MLP neurons of a small language model. Each row is named by its layer, matrix (up: input weights) and neuron, and shows model dimensions 32-159. Each number is 500 + 40 x the weight over its row's rms, rounded and kept within 0 to 999. Numbers have three digits each.
After each neuron's rows, "fires after" lists the tokens most often just before its 100 highest values on Wikipedia text that the model never trained on; "fires in" lists the words (lower case) most often at its 100 highest values on Wikipedia text that the model never trained on.

L7.up699:441512523466492537537552544430476366442462444531449544500515486518505447512493529511558492448499469491509484447445476514513451498513535501480440564506596444477458548520530501551441594492514523433462500449487468545496524510499498491565481632473460500559507510493544466543514555489468529525462536542517505475429513506554509518473529495557481505464472464555499548477464455487459466480459
fires after: ".", ",", " that"
fires in: "there", "however", "it", "therefore"

L16.up66:516523519481518465537549548518502468516565596543488552425471509455559511552434449490442513628508498505506471479463438524512513481504494530515463474553482480478521543502497494505472539497515509501524439506517526503537514516494437538489416425502448470456485451491498457549573471508525482448587538630508493488465506546496473507496574497488451483526465500448482482488443492485528543444469
fires after: " his", " the", " one", "'s", " fif"
fires in: "of", "end", "first", "second", "best", "fifth"

L13.up151:549492515447412458481481512447529448423491488456464537483503531494535467527523522482515498509480527578529546540486513522500429477437501487518429476467464549556494532503542573585496527541507464566494555425508505494519553472480492512622446478435460527476548484423456470503457512485548517501532549478513462421452575537577507532552550545468524521443542437495503525447468540515608513549452
fires after: ",", ";"
fires in: "but", "where", "while", "although", "however", "when"

L12.up541:515452514488490462501518525433452388468505466494457563536474477474511479493556591510571475465498507489481542422484537484482473435456549519467499480490554461490469591554509504546457532502462531540541556467460516521551526463470496548598441566494498550537528504451467485516467575510496532529455586501454481492473539512573483474468495475473504501431551521547466554554499480516474484420514
fires after: ".", " \"", ",", " that", ".\n\n"
fires in: "it", "there", "they", "is", "i"

L16.up516:529486614463547496464531538439517467493516497477478541437444483464541477456535529555471487480476532540569484480486471464530471516545526427486431500479546540464497556409553474646512548442501484495541457441521548489540623527471499492528467515475473497590598464508535544558465483456520482485545424456487497470463503526512477558560499483500482506512583460464508531476475460543532524507484
fires after: ",", " was", " is"
fires in: "with", "a", "the", "were"

L15.up422:483511516499443487471487489501454429445498463539514504565516459468475546475523550527471542433445545461523590515509457501561516500441518520540505398473607613532556483467473525520532540427447513474511523461502520463473556501407511506488508416421421490487523522510470499536534536502551478524523456421487464468461501546477511545438513506492499548483464515558461421496493508520584527426500
fires after: " in", ".\n\n", "In", "==\n", ".", "\n\n"
fires in: "in", "october", "may", "december", "august"

L13.up2:507462545482548486512483458554470495471618492483502567509519570519421539518506484485431533487457489446527511428529474472491470533519538520537449514552500545452508486444474583469469545562499449409447478452494509489505479486482487463492462451487500469490476479477504474556549482479462474470571544566498507499495470554436480491467509510516556554477496482459442532476473459501519541500474
fires after: " the", " his", " The"
fires in: "first", "number", "following", "of", "age"

L13.up409:568514516542467442479491561540516489487529499520512528446500415470551490486489460512492484559514518472538502475516470547507493457549532518349468485467535477499500439450477525490579452497472452576550546501435488501529511486428479533575530594472607576496476485502437502496528426510546503490498518506478454494513462555522495503555499520528490482495440506506503455523458522511496558400454
fires after: ".", ",", " and"
fires in: "he"

L17.up534:536509530537453478513476497515435483473492565496474567503496576459531602516569382467426467514471527510495544500507569529462457516501488490548534458514470523494561545484585574451465542463536545449472528589446515543491438415433601504489379498427470432527469509522479467511466516475539528571496538517494489451540495540414457478538539554483537499460535456543476533486480481533523515560470
fires after: " part", " end", " one", " rest", " some", " all"
fires in: "of"

L13.up559:616542597420537457535473512475540528534480464525454481559477468510519517496482524509514458465482585526527602446460464468516428482433529496594485479400535417474510548517496484571590476439522455555545480547480454542498463424526516496551459555458457509482460540514459498540475539479562477630523461488486504531566519514516476498523533498498540497512504488482470577538498492494513527436493
fires after: ",", " \"", " (", "—"
fires in: "and", "the", "a", "or"

L19.up78:547534597523498461466531465411612555455543566534523518524441460445536518489506513487515532499528542526532532500528427467528521446487467544519508554460478505495583546532545523449492463534551412525535484444498539482530485460483436618486490460515499517496547547499440431474489462460452530595537463520479498450397503558456477485630478500466525441442537457496481511473482492518505573564456
fires after: ",", ".", ".\n\n", " =\n\n", " and", " where"
fires in: "the", "he", "she"

L11.up334:477561517429450562503626485542467501474522496532530470494467555429479510515516506403493488496505518395538531498476504498507506458560478542495495554425531462523489537502528576534535529547532528547507532551511481488498550540482430515501509441524443452579501506481529462477473523461496512455499446484474498527483498510393495448497493458495506429469497542580482494513514521520481504528462
fires after: " in", " of", " on", " for", "ing", " from"
fires in: "the"

L13.up45:516522490473510537548515487523564479503449407518433464507446408500501468457503528477538472480487506500507519450480451469519500505503520482580486574461483495471489505476491494555489556573513497486529455491529505470484546443499532431619453598481485480543515441532474530511472455481622499479512482601479467541443536528463505430519504545507492486538551409512500502485517521542483462497470
fires after: ","
fires in: "and"

L12.up105:560466473364478522469521519494467517496524538503480578544453524558484485514456502486533447512570467439490452477502557515471533587511506528550486500518521449457481507493459478559549529495487540463521530461498519485522530468508447466487475491468487535555506556459494471535502540554477461516540577441506445501457455485459526541500555526431494542505569470449524522539478510466487553461534
fires after: " had", " to", " and", " he", " have"
fires in: "been", "be", "was", "being", "is"

L8.up641:491555609361527553505485510561493540464497415479466507516496464518502583475495477479561425441513510466480555468500455494503524475495519577379523545490514504504465483499529479466524464516474555546452574509518471542497512535441413507529574581497481485546572440495497457487549472500499514506498403503489542517509503549517476522561488496553504493482535490556534517463520456481453535523503
fires after: "."
fires in: "it", "he", "she"

L16.up70:509422432479427471525497497504504491503475534474495538502478523504494545495544503504414471587508408495581481498514535515445480539493498483551485550502423499469507605485528488522497542459519514551450485491457484500501597473539521504531420554493525505551500420473551465493508545457503461563526494534540519468460449582529506490566523504478521521470499499419486523549453513541518563554447
fires after: " one", " l", " some", " n", " two", " all"
fires in: "of", "languages"

L8.up607:491462554484554631472547489529479471520582532488505482494482467476453460509533578468595502527470450512518458502509488526478529521519483477433487570458485450500450514466505497469517579565507525425592456530501493539547571491489449527507584481474481437537544473501495506552466544533390544462565463476479459500474562466528525446549491485547495525490455502542523504466466457521503481494493
fires after: " the", " his", " a", ",", " their", "'s"
fires in: "first", "this", "it", "same", "second", "final"

L10.up332:546441547511561518449494519504504516447545387519481540459442422457526493542461550469541529511499401458544505442453475529501515523541504543475442433509536503484475539484492503485552498438502478515581569427462484497490505531473572468562506574511596534604478450452485496528576482576495511513501527514548479520515551528531496447564464491496515454499479453489491502549490418549509490505484
fires after: ".", ","
fires in: "it", "this"

L11.up537:530525470568427485522519533477465436446508557511439537470494596525581475492518557491423511510494570552494456511530504508473488440589448459566485484575460563512526505483547530563470496551460460517522457455498538493444485523538458559472488420520428488449500519500508496466496489446544473469505492475430487448437558546488491455487521503544523513461504515457405461512500522461520516505476
fires after: ".", ".\n\n", "-", ")."
fires in: "in"

L17.up136:554515522434538465560561481506517455486519494544498566473509473547498509502462547460535457515494486511542508469384450510543514546524518546590433471462588447465476499529525522503525582511433532441462453475432463539561524473493471453542453546454443496481533551503523469485481515472463514572512571511530536490477507493502494583478463492506509519477458472573515521474494504506438502506482
fires after: ",", " are", " to"
fires in: "and"

L8.up353:428499593483487575560534486588448492480501518493481507510475579470454502493530544456524432520429543485465497495550534491429483433582498502530457639473488469467438486485559523500447511471473518487470511495491507513475512490429434507583478455479474495519520474500547461508488480484505472414526390482490457518468481508531558500482542458523494526493559485573444545491495575483518472514509
fires after: ".\n\n", ".", "==\n", "\n\n"
fires in: "the", "until", "what", "when"

L19.up178:470525552469478563518548487526503465484512488505529476557413512467478517567496469442488487459481549486490550492517527558551414507491521568511424501442508435446448462465551471446484506501470483420514519581525481452508481469425460558566478513516522521567557469464535437547518472506500515492466484530434524499457507556425487436509540503487480460495507511527476487442396501530495553509500
fires after: ",", ".", " The"
fires in: "which", "it", "who", "that", "film"

L7.up596:496528525438510526535483554495458627512458491502492500437512462493484551511500484481517517496529444543511583476448535470502450500509457492509464518476585498531462543504499455510463556408489499659488523493457484540506548516556452557521557507505560471506495522501640453595516482530478542566495484483532529485454544557493476474565507458489500532530544475473554494478457410533532494537447
fires after: " did", ",", " is", " was", " does", " could"
fires in: "not", "or", "notable", "notes", "still", "also"

L12.up111:448559550393541458508503555480492487477468478468438568433518503464550478527520526492451453494478506535488592470445458454558487504453478451556474599502511506529534492482542517521585516577551498500490505515480446509477559532519501462550436490469390495572482519529550478524490540420501526465530439619524452484465561490505495510486520460459510509498514482498566495446502553523498486540520
fires after: ","
fires in: "and", "who"

L12.up408:510534575553575525515548471506570461497528517507436540483456522495545488469477603433523521477497494533442549451527447501486507429470480509435440510499442548524483516483550517531508505503516476535530515513481488519528524527411476517517483553501480550473530455524544403503503562484526476520510509520530461513547543512507509519537476470452536594495487480468479440427534482500543503341454
fires after: "."
fires in: "he", "in", "it", "this", "these", "they"

L13.up495:509553550460491506502562493515494504443465481520422528500483449510561461449555529490469516495457493543525503483464537463554472450476522490454481540454578439512482525518486490521542502529473477511476529466483495533562549490493519397568485446514487484519538410500442450642482548512618487583442494490469454478419521520430502554540482501396459496507512496519501458538498555504474504465425
fires after: ",", " s", " is", " are", " does", " Al"
fires in: "not", "often", "so", "sometimes", "although", "however"

L13.up366:525565530621466448520515587385473461486511503516495546555426502494533473549452627420513523509515491467473489520498501533450481463548487523468479544548449516508585474500540578572516491499487519533483461485491493477464514530504503544532489502509454533399496512477502433465468532436551493457487492504485465478516559534527518496577499506445548551487526504459485438448576481511467493412444
fires after: "."
fires in: "in", "at", "as", "for"

L7.up160:474538554476558542540515505453449517522547510515533426481545434504561523556516475472570465520429530497506565566490507463498477438467487500485516480397521479542521535523502431527483457489502511542523473503477510533524461506359385558537500548477457534551568460508518512500503537492514563504531516537453544527470491524486515554493521541443465468476391505478504564478473447463469548506447
fires after: ".", ",", " |"
fires in: "he", "but", "she"

L17.up96:554542594526553446514471502454578520528533478520514474473446458506503499421489543497562496478461485486444503515482406483451459506474479479496438564498536390510496537480508493514514535498507514471493490533494468483588541554450455512536542517459448520516543636464538478515494536461542520467472570485484493481484536521504519506550518474456548517488520377492406549462541501508545542480485
fires after: ",", " and", ".", " h", " \"", " se"
fires in: "the", "a"

L15.up573:571454513460480498465558455502558471565536487487544477489474481472472470474511436577476474502497531468459559474485489504549480501416480517528465522495417453487535489430529520434474517519607500519493547432543539536474484483500465485517520484481502502488454486451530451520471482495524493440502436512455498480454455514482477498541513498556510429473543527511382523468502513517514485515418
fires after: " in", " of", " at", " from", ",", " against"
fires in: "the"

L19.up315:512515573472531532501483519512509492485523493578498513567495505521528380490528521506545524502433495501594513464510524483523469560551583476579509488428492488575512470513492457547488507503459516470528458412508441509444576486513533447538457470518490585507537495510487479517467472485526480436528488481428518499412483496519509491529505527483531494505539443518483480492431423531486462491516
fires after: " ", " ("
fires in: "0"

L13.up400:452542553471532450485541513457527514474537403517516477438493471517511424459483491548571476460484480502505523498464489508491503503490521536530418482535495514529475458521433585482485478500482513558504431452549526563540532534459445499502548424521511485549530524466560545531503461503528480440509531409529502510528468472421524492463505472496522554517506467532406483435510527522513519476499
fires after: " of", " in", " and", " on"
fires in: "the"

L19.up229:492545536481477508527540577503521418463587510520483520509460542498472539543444485542525525461436495477514483484460500479603464514477476520501401445448579516439473513388558509521592561383525538444525512529512532509491511471423468521470570548451498488480463505504473551519512390481460504479514491490478496472462470514453499481544562483546535493474480552506493536434398545515495487490508
fires after: " at", " in", " the", " to", " from"
fires in: "the", "end", "his"

L5.up491:471601491460489486503479461501527580561439637505517528563470507525573502486493510464500453524529500536493471463478561545526562485495515536535520455469447491522497461532478466557454483473477486434471557472489483513483531468489493557519465506493430590446579459495485477463533506512534487525529444498486437508458451494509535538403525487378477489534445482546499477458489459485560521535411
fires after: " (", " was", "-", "Personal"
fires in: "born", "life", "son", "married"

L19.up670:515542559513430544505547537483596482448477504486431512466460538489533512503532521430492485523438474489503491445448453518580482523440521519470463510494491448412444533531481533525480520518508588461472518484511549510552531548466466480549480460464451420479618409454447488544440437473606509496517467488536461487460509505432579506523496467467480532461560484545519548474509551531540523506519
fires after: ",", " is", " was", " are", " became", " be"
fires in: "a", "the", "000", "described"

L15.up514:511471522550446513505569506548505471511507477509536587456471479519498483491599525510538506513479470481531529485443462457475515445504511498520470520421490542499462516505427473489491510499421504498471539501450543527562477475436496454526444469440444477509452403488498448529430524459550551549410504517425469501449457478537508514509532508439502512494571458407502435553532546493552522464444
fires after: ",", " and", " well"
fires in: "with", "including", "often", "as", "also"

L16.up665:466573593489524502513520514491536454481471498519541528423454527467527564487511523561537530473509501511436578513487425451503499508391497516497473540478492518556471492483527507512495556459483455548451486458462491522542491460423482564503519509523460487488472543538591498559418484445618515515495445549463452497488529532508512529504464459532480515453637407453470538487487518515517526459424
fires after: ",", "),", "E"
fires in: "with", "and", "or", "for"

L12.up684:504467505552517496504483507502515447501561481536469598514502494466422423487506604517496442454512548505466550539532528514436486481457505475474459540518501480447466535514509541530432507584473463451475450468470505430452593453480504535546450409517511504520562488481492502566449539511475478500531481465577476515536460482557501559563540488514524516486526478500549520549522469459526494441523
fires after: ".\n\n", ".", "\n\n", " ("
fires in: "in", "on", "for", "like"

L13.up318:551525499441409535541486458610620467462484461514455519500465527483536509470501474476532542534463487554538564492453479475504505543536507516501517513462536492494510473507516482483541525537481487531462498481486447513513557463451484456483402596498511565470545475497565505486452434473618501526453410535444498482507505510446499500463473521424502464449565451492487458548477498515523582552480
fires after: ","
fires in: "and", "who", "often"

L15.up704:511500539477472488460495557530541540545555544477465502424501561497497501450527535483464527449536555551532547494559447448455446494427487491517421508547510541537469415524493489577529481462504527515524513468547506432555504569502472504464500455507425464526498472490506556553509493466588482478527518502512495506476428519460521569529481593495590568464559459451478499476510465509520549477511
fires after: " and", " He", ",", ")", " She", " M"
fires in: "was", "is", "as", "mc"

L10.up329:487449464529524516520452540487446506592567395497491541429428486474468478519546467487563525417460467485479533482507523511488450449496502537507516489555414494486470502431431567537481504469538483482507538442481463511478421555537526553575502510516524518492507542480556506516513544533507527511506497454489459490544551505425486479523522470472528531516545561565466462500508448486597525488477
fires after: " the", " |", ",", "-", "."
fires in: "united", "democratic", "national", "country"

L12.up114:444493516481508526453593486457520455469480491466413509536507473506526524491523531526497486474520542504509480436511537455533496429455519521503452514493573514483465481522465508532468577539470448548483454487454490520559514439497519458503450487523485528472527548453469451642500560460591541526464538487527457526485473514530494520507498475425483548464506460525503444479513575480494540443494
fires after: ".", ",", ";"
fires in: "with", "as", "when", "while", "however"

L12.up421:571512486514431475425505537495605469461492472474456487537491504534546469490499483460539548489496456509516479480485443477515510499440510526556488526454474464472529540474592530558569516458496522541509444489500498502578541501488579472597468482495472422456544463472437444481539567464581497546534486403520490482492497486536518424474492464476505535519556561499511503532532557472540489412465
fires after: ",", " and", " to", ";", "),"
fires in: "and"

L12.up320:525477546548442485496490488380557452493510477503511506501401415528634504533525558488524511424579518527454461504519548516477477437513532474465545525556461492520549558474555530557519484484458392551538450529510466530532504535489450480544452423510474520376518428494474525442469525492535466464480488455450486506497532556536491513521515483501495468512492511555457471536501460524548532456457
fires after: ".", "-", " |", "|", ","
fires in: "a", "alexander", "john", "an", "richard", "david"

L12.up441:556468512578446471543521515446491409517507482518483533546427504490580432482496541465502476511512532507445555479515512468478482428546481513444473560586398496545524486468534534560450453480501524576523451466522483490461565512532467544565517483494506501437501553490480455492479475423505500525496471436440450500476542516541516460512513466446512517491516499489484432454514512511511543450485
fires after: ".", "\"."
fires in: "the", "at", "his", "a", "in", "some"

L5.up158:464502549507612498464449553488423549501573427508464487457556542447479449547533512438546513506456453477482552531534557472520502472482447516509492491476473431475511440464547508554532512587517533520486545502525494521525546520476520514525441532470516528556622435480584492514501524517538512462546544449487486507516499557535476471547512507479517442503518509504490538534467480471485518503546
fires after: " |", ".", ":", ","
fires in: "the", "team", "time", "that", "it", "this"

L16.up669:511519514511516492491533528510460527572583451523473502536499534474476475481466497507544556516505486414511509574494464469536487436444495531570394538571551415521619556547489487477515505529518534651521502511504471491508480506450431484493525420472464468530496532521519437476516451525478534498508552494560466503496507502520488415523497500492509456537492540444427435470473519534489528474495
fires after: " and", " of", " in", " to", " E", "y"
fires in: "the", "each", "everybody", "goodyear"

L8.up247:503518588364542611505528477510501485525526531491454506550449493477489529433470509471505470438480502463447586402465457473521480449517532525408484522471573465525545513566492480485533486487443469505497513518575448537516567512490423508554497499488450467595542524462477448529514536489487534530457447500508503506478506519423491467508500504493499514482529487527592479447473541484502528518459
fires after: ".", ","
fires in: "they", "but", "the", "it", "although", "these"

L12.up621:528516530565491558489546517515534426455547468492465501603462468501536512507496553475505467462490510529461485473514537529485490431488521497462455519472534424451506568448604490566538539459454502451491498535494511481570605445509478414516510554490549535488505445513506364426487470462542582576483548532468536507496534518557513442526454491484530522513528526499446537476504513508446500470462
fires after: ".", ","
fires in: "it", "this", "however", "he", "there"

L12.up422:525643586606487475482498519492545510547508475514465544576410412498498455492530469457522545505467511478452529488529519485464478516498500493450477545447419513477526548554605514556491493417430468506505486525472498505464542494517498480500481468526499466495520416510485474498510562411588556520509534450491543490518525541534472462491444508463511483524491460530547502487537538488484527460456
fires after: ".", ".\n\n", "==\n", " The", "===\n\n", "\n\n"
fires in: "a", "for", "their", "according", "all"

L15.up647:512528562448470480526516559460527438520514412507487497513488500500504516494522488468547458443413488562505529522482468533520445482515512491516452467482529500455519578467577498572569516500449518487480512483536494532588523483479538486607477508511424497459547495509496515493427564404529465524492481432504506499482496493469496451507447491418532490467463535497505514522512506494532481431495
fires after: ",", "."
fires in: "and", "there"

L12.up584:601502508494430512542510463548523509529508648502471514452496580534479506573504527454501510538532563498501505527491468528477510532521498510438448514499469546549526499517510476516535511505517491498571459417510536507495480569442471547507503521501431556389564456515471491465525589509488455459506530486518490483539448503458509556468514503454541605497511483495495492516517497455507513444430
fires after: " he", " was", ")", " she", " served", " He"
fires in: "as", "was", "appointed", "is", "led", "attended"

L15.up479:470493561500513492486475531397433424435490510488536484541456489483510473552489492519503449567516561494494512489488551509524444553504537496502501445465517490529524523487570491578529528465475499504482509513517524503543555457438492490480491575478539478483536462467509539511484492450544461547528509474451528482386519594535489434484489496509481533431476533539494479487507530527462548512497
fires after: ",", ".", " that", " where", " because", " which"
fires in: "it", "she", "he"

L15.up246:482514535513529459514479450468475480464508514500449426564434427515482548479479505527583550546478488522503553524491507522545483545515516472475470431540572524577486514439553550509435515463459571480470552468494482536476594427460526469465523491435525453456601472506466510554529533521513437436613532522456561498422488554470490463498540468456439500564507461533436450510461430505511507439423
fires after: " in", " In", " during", " the", " at"
fires in: "a", "the", "this", "same"

L8.up453:459480524404472511494550521542451478532487418516521530523507575480497528483465552535459477414527441491491530448476527499535486445551500579519520456455506473515500491471546491549503534517540544514456527470502467511577460569496462473550421578479453438587509519448604490495504499466512517483455491517500513451480521507510494416545467519505468488460511552525499531509455483485477494550453
fires after: ".", ","
fires in: "it", "there", "they"

L11.up135:420518471507396508501490513510492458544507419516479516491470573504537459517525464540469477465491540427543478442535542483536459471597525483545462587496391457520491487462504578554459548578537527509505490443520497471490467550480514543470520465523469517529527487481531475522531492507421501459532452486474478473483532483431513502556539477536496477513558492512518516531480474513512460555526
fires after: " the", ",", " in", " of", " from"
fires in: "new", "united", "south"

L13.up1:530451561500567537434555478463560468460540532471508528522396572549498471508501459455494524509421425476558497471513482516478501528498477513560507511425437466552511459463549489504519567479498527495539512519539445508493537461511494524488505481463488442514540454496442446467534470553503491435543574476453478502510470554481493465555553488477494501541543496469451502437502410509506467487463
fires after: " the", " his", " a", " their"
fires in: "first", "third", "second", "gold", "seconds"

L19.up234:576511534542472535445520590524542475486508466505521493453464503466578476453509465462549460482475583473535514457456445526467486556463526489546485552487481496520468512537477453507555470472527492504514538481534559445500517463449516530603458495502466495484542446484523422466534457469526561537441476482449498495421512594521537476531521493511462502486536431487452540470480526499509548470467
fires after: ".", ",", "0", ";"
fires in: "the", "he", "these", "some", "which", "many"

L13.up460:549506567517510526478528538504577443494490522499397489548476528529512503514498500567505464519471519566514482525541505441525476471417491473530431600464490521537541511535487509547520542531497428516448417519514497507583501437521522564581432505485499456515516484449412438519426487465537505550512552440513452516443479535447508437533532486465510559493535449526490576474494547513572537452508
fires after: ",", " and", ";"
fires in: "and", "as", "in", "with", "at"